Part of a small language model's weights: MLP 1344 SwiGLU, 3436 steps.
MLP neurons of a small language model. Each row is named by its layer, matrix (gate and up: input weights; down: output weights) and neuron, and shows model dimensions 128-223. Each number is 128 + 24 x the weight over its row's rms, rounded and kept within 0 to 255. Numbers have three digits each. A neuron's up and down rows have the sign that makes its largest values positive.
After each neuron's rows, "fires on" lists the tokens most often at its 100 highest values on Wikipedia text that the model never trained on; "fires before" lists the tokens most often just after its 100 highest values on Wikipedia text that the model never trained on.

L4.gate1315:111130152120179142106179142137104105120182152119141081142116138151112137127143132122120146128113112111104119156105132101093129150118148142118086166160138166148149139119141151187164140151144116146149121120110141123148122127121108109125133136101113116112109126181146114154144106137132148130
L4.up1315:170116104136181088148080104167106123150109133149076095093085141103112139168093148133114139097149146150123125156111106129113150141140117159095123121137115116142124166141168222157123150144115140104103125130131159102128160135137112175136139123178087166094146126109163104140113101086133134132
L4.down1315:118133144098135117118126116132117130186138180126079145103162106128099127115135142092137136148151124140111139098130146080139177129121068131144166128125138142135145093122120145094089127110100128114126103149107152087167140124119132120112097154188125076134111156128109136097169123072153128102
fires on: "\n", "|", "\n\n", " |"
fires before: "-", "  ", "=", "\n", "|"

L4.gate528:119100152117142129141159140152131104153137130162162150128107157128154103176069144150183112099162116115106126120152170120151108116127109127137146167126158128134132147106152123099167109125138130117119131141057127086111117139110170161171144141156133133159160141165132159128131129179082133175
L4.up528:166083088092127156118137123138156112140152171128134135133110165176119109119153096159084119176133167118145120116158162121091129142099103138141137150122129112139108152158124063115134150119177144160181104153127102081128133144123142173105140161138093094116153125112149157159111141164118142131
L4.down528:082142114146141095140162136092119093150144117082097125132141150148135116139083188139121114138159087109092128106166122148084097077132116139146090119158088149149135109156145097119049119083120103110133097132120132128132146093110137139114124149168125065142133093135126177093122136111074149127
fires on: "-", "t", "|"
fires before: "-"

L9.gate807:093170157125126114057143148110097134122106088115107116125130104118121130107122118105162096170162104135164163094089104128150106130108132133123089137093134104101127138156135142157141097146162123131133125127161162121148147132125151102136116161128124067113118153143153099119112106177086140111
L9.up807:130143148145118149143117120105140104125104132108133143137079108156124161116136100093148116104109137151123117119163096181131133138121127109181105150090161155186154092136164129121125147106136120092135140154115130130155149122133124079136103130115117137097087097131139087154089122122102137139
L9.down807:139095104114161139139126111115098102128114118138120142142118145116119076140130160161171109136148135113132134121091098113098162139115113133082144095122135108095093112125110155140155172160084157148092137127119137111103137113125152143092086116098126114138126099141117162115143139113140160151
fires on: " =", "="
fires before: "="

L5.gate1206:157150147119101127109145169117102125134096092181172132133109117148111151128109162117115101152155121191081136108155142128127134144172072129179151117109123132092093124095117103104133140111175161091141140118099147125099140092176110129142130151139135120109113146139129132142087157135135149141
L5.up1206:117107186095089165138110136124110073149127113102176139112096124118137159119107168155120156137144113104152098100117141117167160118123112129165120201130125203119070161104113131126135092113141115098101150125125123113102170140108103136125112137127125118119137117051106158126171155123142137103
L5.down1206:178113132098121149153139116128142112126146092154123105182126136145123109120124151104160097125129130161112094107176098123114150142126136150133172125124078108142096124118122131139121119125115130117100133107152132103094112113134146169145153125123097085113130174143128128118078135179148133135
fires on: "="
fires before: "="

L5.gate810:121119129113144099115177119131127109159174162120109118121158132167117160137157106131121098120111134120135140076169138073135087152126110146116094169133115133094126157143157126158127113134085089074101097130111158138102141129148140144165171117124146073157121142146140127165111111141125127137
L5.up810:108098142080139085121100127151114128178125126125098099132125123123178111136124113095141163130115142132110139152133134129169091166089102135170163090116130104095106142120101137121108152129166156143123126149178102140126117113146125173138088130132103120142124145118113183109130095091127081113
L5.down810:141138165105115142155102152140114107128166142133135134136141108147117077149077103139146133073096113093105154092141148156136069130142147105127147111153108141144139141122143140099133164111155101088084127144152150112124175078104138135138098090122172129147124149137188143111121136100145132164
fires on: "|", "-", " |", "n"
fires before: "-", "\n", " the"

L13.gate1149:081090091118099160093135175085119132121112075178113106128100153121149122129114108121096156178110121148151110139123136138132144159106163150143108164156128101155169125104107078125145099127140135117077157102108163153123094085131134095157124097089145116146119103162140118117113151162106124108
L13.up1149:098131183134093154149157106118110114102079078106109123126114140141121154118125141148150152125132129147132129152164128154152114118189110109116123142115103126128122150138099142139119106096158140096090158096159158104127169095098162128143152128121133132148100080089123109129117099120126126141
L13.down1149:135129092116142114124098100158122142150119140137093081151183146092138140148139110114140097123103119129120161111138127165110115126137109153143105128134093173145123192097114130119118082134124139137082132122119169112115154103114170121157097124091078157158111133107162139110108132146141095114
fires on: "=", " in", " |"
fires before: "="

L7.gate616:077173133150117127121088168120121135141139111131156138118149121130118106164134128081126143119135136141154148125116109128147167142102105114129155140123111094127136143108131081098114094141161126084107125155118103140084156147132104139146119124134131119152084136142131136111157119112104081112
L7.up616:082145152093130128101145130110143122114108121122132155141128146132146103103160112107135152129101149159135103163124117146141151103159147144132110141137141119112150158163118127092111128149132135149102126118097159104145093137139116156169139147197105116121133165096151104131118117169114130126
L7.down616:108126122148142160120134115131136148109148087129120152159141145182149101113132148093129145149185104127134160112127161126151129135107120155115124102122064138142106140085084097122125101131158118103149151079106094131151138151099114129137139095123171131143119119174122121111133114071180086101
fires on: "=", " ="
fires before: "="

L7.gate581:098160173104149123074122157126102095127137150136114133098114129158143097116136089158131102093120126142129170105081101131146127178164117116124111112139101130127086162143131159113109135137150163120102133158162112100187166123113102096178103118114140129144128137123121189131133133145103132134
L7.up581:094129126138100121146147126106176144099088080115139120103128082132135174165143099147143147094103102179131115152086113159141107099132172104104104096114131119174149160171103143110115142143120155157101154120155123142125112111099161070075145132112099124134122135122113107149109085123091150142
L7.down581:111098153149117126125113084115136119067167080153125099149129120153129127109134137107093150132166098113147130122147098110143136112103154143111129106091144115146170097148108119114143157143132145135130135116138110159134094140103154119115157101118141122118115090115182074125155117101134148122
fires on: " =", "="
fires before: "=", "\n\n"

L7.gate342:113121137129127135094138161169130106128133148154132156095096084076130136149104117135153138128146154114137141091115120148063117190098150113138120133105085119123139098136080146134130121178171123127118135114188117117128172112120124094131116104146163107133135124150159147108102135189096112088
L7.up342:131143106136148132113149152099120106088084155109124129111144100151138130139111114110147132110146133082152121128145168167131101096167145138091140138084141113119137123162139158139178162134152100092134143100106113087146145139104150163125107128132110159144143139113115132115167116150109139171
L7.down342:107093153135118125119133101109141094102158109137085144102145150127150084139126126178098156152109101169136153144138110130160145114152112103093098135131135108124105129160158129118121118151104108161122106143131158125155147124127145163136073148136074106142111149158129136172093174106078132138
fires on: "=", " =", " politician"
fires before: "=", " |", "\n"

L5.gate192:101090111113148147140141172136179122093093137163144107101144141160093180177120106123142093134130107128117140119102096147114164127110114165117170116116106153136132155098102109168121126128128117133145150142152119151159076069158118148133086118131104118099174175140126150148134134113138152147
L5.up192:162117172124137109141121109115175108135143130150138124133115134139091141125118142184118130116118129109130092119119113160109113139136186194115151135097121165102112072092170148128127155143128123102152122139140092142133078082135100154072127138156143131157137134148171169147152107108112139108
L5.down192:129098104105153106124102139086113115157114102147150115142119126181149089151152152176121087135116145157147107121139109151132133107144123119149123108143091109119107165101126139142143119106148149124143138129168168136094113132147152127135104137098125091154121128072117124104112153158132130132
fires on: "-"
fires before: "-", "."

L7.gate163:137139165122100159086148123111127136162126149112125115090129118124092116130177129151105150146135161130138144122119150139129114109146094121132153084113146173111122112147117137126161136142143133160177112159078161148169135129142097135103093132162164093146123154152136156114165137132092188152
L7.up163:124138152133140120142103116116145108141117141149170101105138119101145144094106135143128146129139130151127153144108132107099143153113154121121165096124099138055123129138123148118160085127096128137150112172124143145108142159142115117143101147155148102102148106142145130095131143087121138088
L7.down163:145125150149146119166106161120166108131135131102132113131150104134142140140168099079122094153158136173119150117092103109122139136100133151076142178126119093133091144093119122144135158075100129125155116144153147121145125150148093147109133124131154122095108150112160127096110092135097138150
fires on: "=", " =", " on", " +"
fires before: "="

L7.gate875:165100160121145085142131078160101122116159117151180150141142088124105146136106134152145121130106133126083147105134143158146131137142119098175114108154095121124157148128131141109105107090134150143129120085154145157130128145129167127128159118123109100150115098132132160134103100127151132112
L7.up875:146125153108116183179139123126089112132135123182165161130111099148106108137137125126152143120120108125109165175134136115166129133085149102157176094119100147147103129138143111131100139114097125162167121109143143152104146106086143174145116118093132163127084126113134154152109120120139147108
L7.down875:140138157145158118142133119144133079129139128130134090095143112100153150095111154161129147150132120133079143095134111153111122107110165106131102165152127108129140123100171129146119143128143109134094128148130142139131139118101130167159129147161132159141150108135153176122137118149139122139
fires on: "|", "\n", "pp"
fires before: "-", "\n", "ort"

L5.gate873:127147091068138190130143103112144136156082128112137144147129092106083109125146162128108116144177118156149098134139156155116178117132109110177169134180103105127119120114132147115158126110130099101078163112071157109170105134161131113121128135138142097105160123121157161186125165131118132182
L5.up873:123087127147106134118121158143125086114081148119106100104123127138125125176123135156088101100096148134094137119131125124109136119129163101145122137152139193048103096118125120117110151118127143128098142093134156123142148113133084087099143132138151108131145148154069106058103137106131091104
L5.down873:155139111133142159106147142132154127085122125138115121109121090128080118107166140161118080098155098124135112084099103135137148139111187144138157129108096104133113135130136117128117107162105134141141148143119121132112137105143176099108120143092127108118101096114207140108106140188159148137
fires on: "="
fires before: "="

L4.gate607:113121108178082136111165100087065139126102141122129152115166113153135106128097092156144140124134126181141104138142072106141123122132141110087157158130132155140132091086115142139124122139116155179101108155135128137095178143125100117177110133107179120111145137157068130154142129138142148124
L4.up607:116117141090153147111149070105152122139123105095123119124150110137129115142080126112135173135119087107118116107143116096105171115131133135168128139111158128170121144139124101158126105125098139159154146097171106132155155141123145112128142120137152115136129101091119153116125172102115140138
L4.down607:137143158097107077145166089119164077128143138136134085164122121141098097124149148145086164118102148089142114128159119090098154141101151136152125121175140130137140147122128120114118091134133069135120117128147113181123143123132073152114172129112124148162085111157165144060091168143124127085
fires on: "=", " ="
fires before: "="

L13.gate357:091124124093126142147129151094105143115162098179115092118120116140132115131115105115122125128182135143155119105178133097082177137148129176147126118132114099150142160109110153171131157134130090111131135108184121169131153124161137138128120116145108099134128104069105143182072094160089120102
L13.up357:109142136072113101139153119114118155152136120105121106161136105130127124110097147138134148114157122129120121156133133160149136118149160077126136161154116088096161125097107115147101147099171149089114117114135124174100133142101134186125154117100136138111101130144153132136114085142159112161
L13.down357:156113153141124129156114092158146143118132197146143132136151136114121106132120100121138091137080118156149134128106153089136161115125174138118125141171140169117134101170152113111125122124172115133115127120088126122111115153133133151146155133108111204130151148167075118120148141114150128166
fires on: "="
fires before: "="

L5.gate741:124103137107100126116137134127100116071071123172178139062127083155121112151156166126112088090115111158122144149111116074125133121103143131101120167178091122105100136098107113157148152152153124121140110114061094126110097098154143160179098144140090158107139180130104163126111104134160131149
L5.up741:122127110117143076147132082104159108133071129122127145094119182160138156144197097137122161119154124104111125084112109102127128081077141134094171083139094136133090106107137161158127140179153133143125137114137120123101111071145117171124081093142122127079150139142125116187144098097143137166
L5.down741:127077117090112140141102119105139116132132144143133141115161147120139137128125127103143075114174125126107158123142114115107112093130131131130091147134122164109136128128121116131107131135104072120118109151093143112152109121126122133111092118177126110103127141158134088129134111130153160127
fires on: "=", "|"
fires before: "\n", "\n\n", "=", "-"

L4.gate266:095127163138109187109167176096163123147150098161159121108148121122101111132112157133148151116116097105101115127134135113111151175126149099105107131137144154161153120117111089161099101121110096172092115109126117098162126065103129112148143139112141075093145138150125118132124177098130102083
L4.up266:143138095126114131128121141083156113119123144118198115161156114116163147126152129102128133127131129127149118147177143125130138124114138127119130122095118133122144127114098167141131149149118148163102128082152133093082152143157139165121143139144127136171113123152134129103153131149141140136
L4.down266:131114128128137075098123081117154131113146085110113146153091139113172150126150121108156159117174129116168138161157128139113150099137104128133120119090165147082120134160134095056136120114115107123151116142123150129131144115131103154154148116126100124131138143142136153111090097164133151138
fires on: " =", " Late", " Later", "=", "ure"
fires before: "=", ",", " 18th"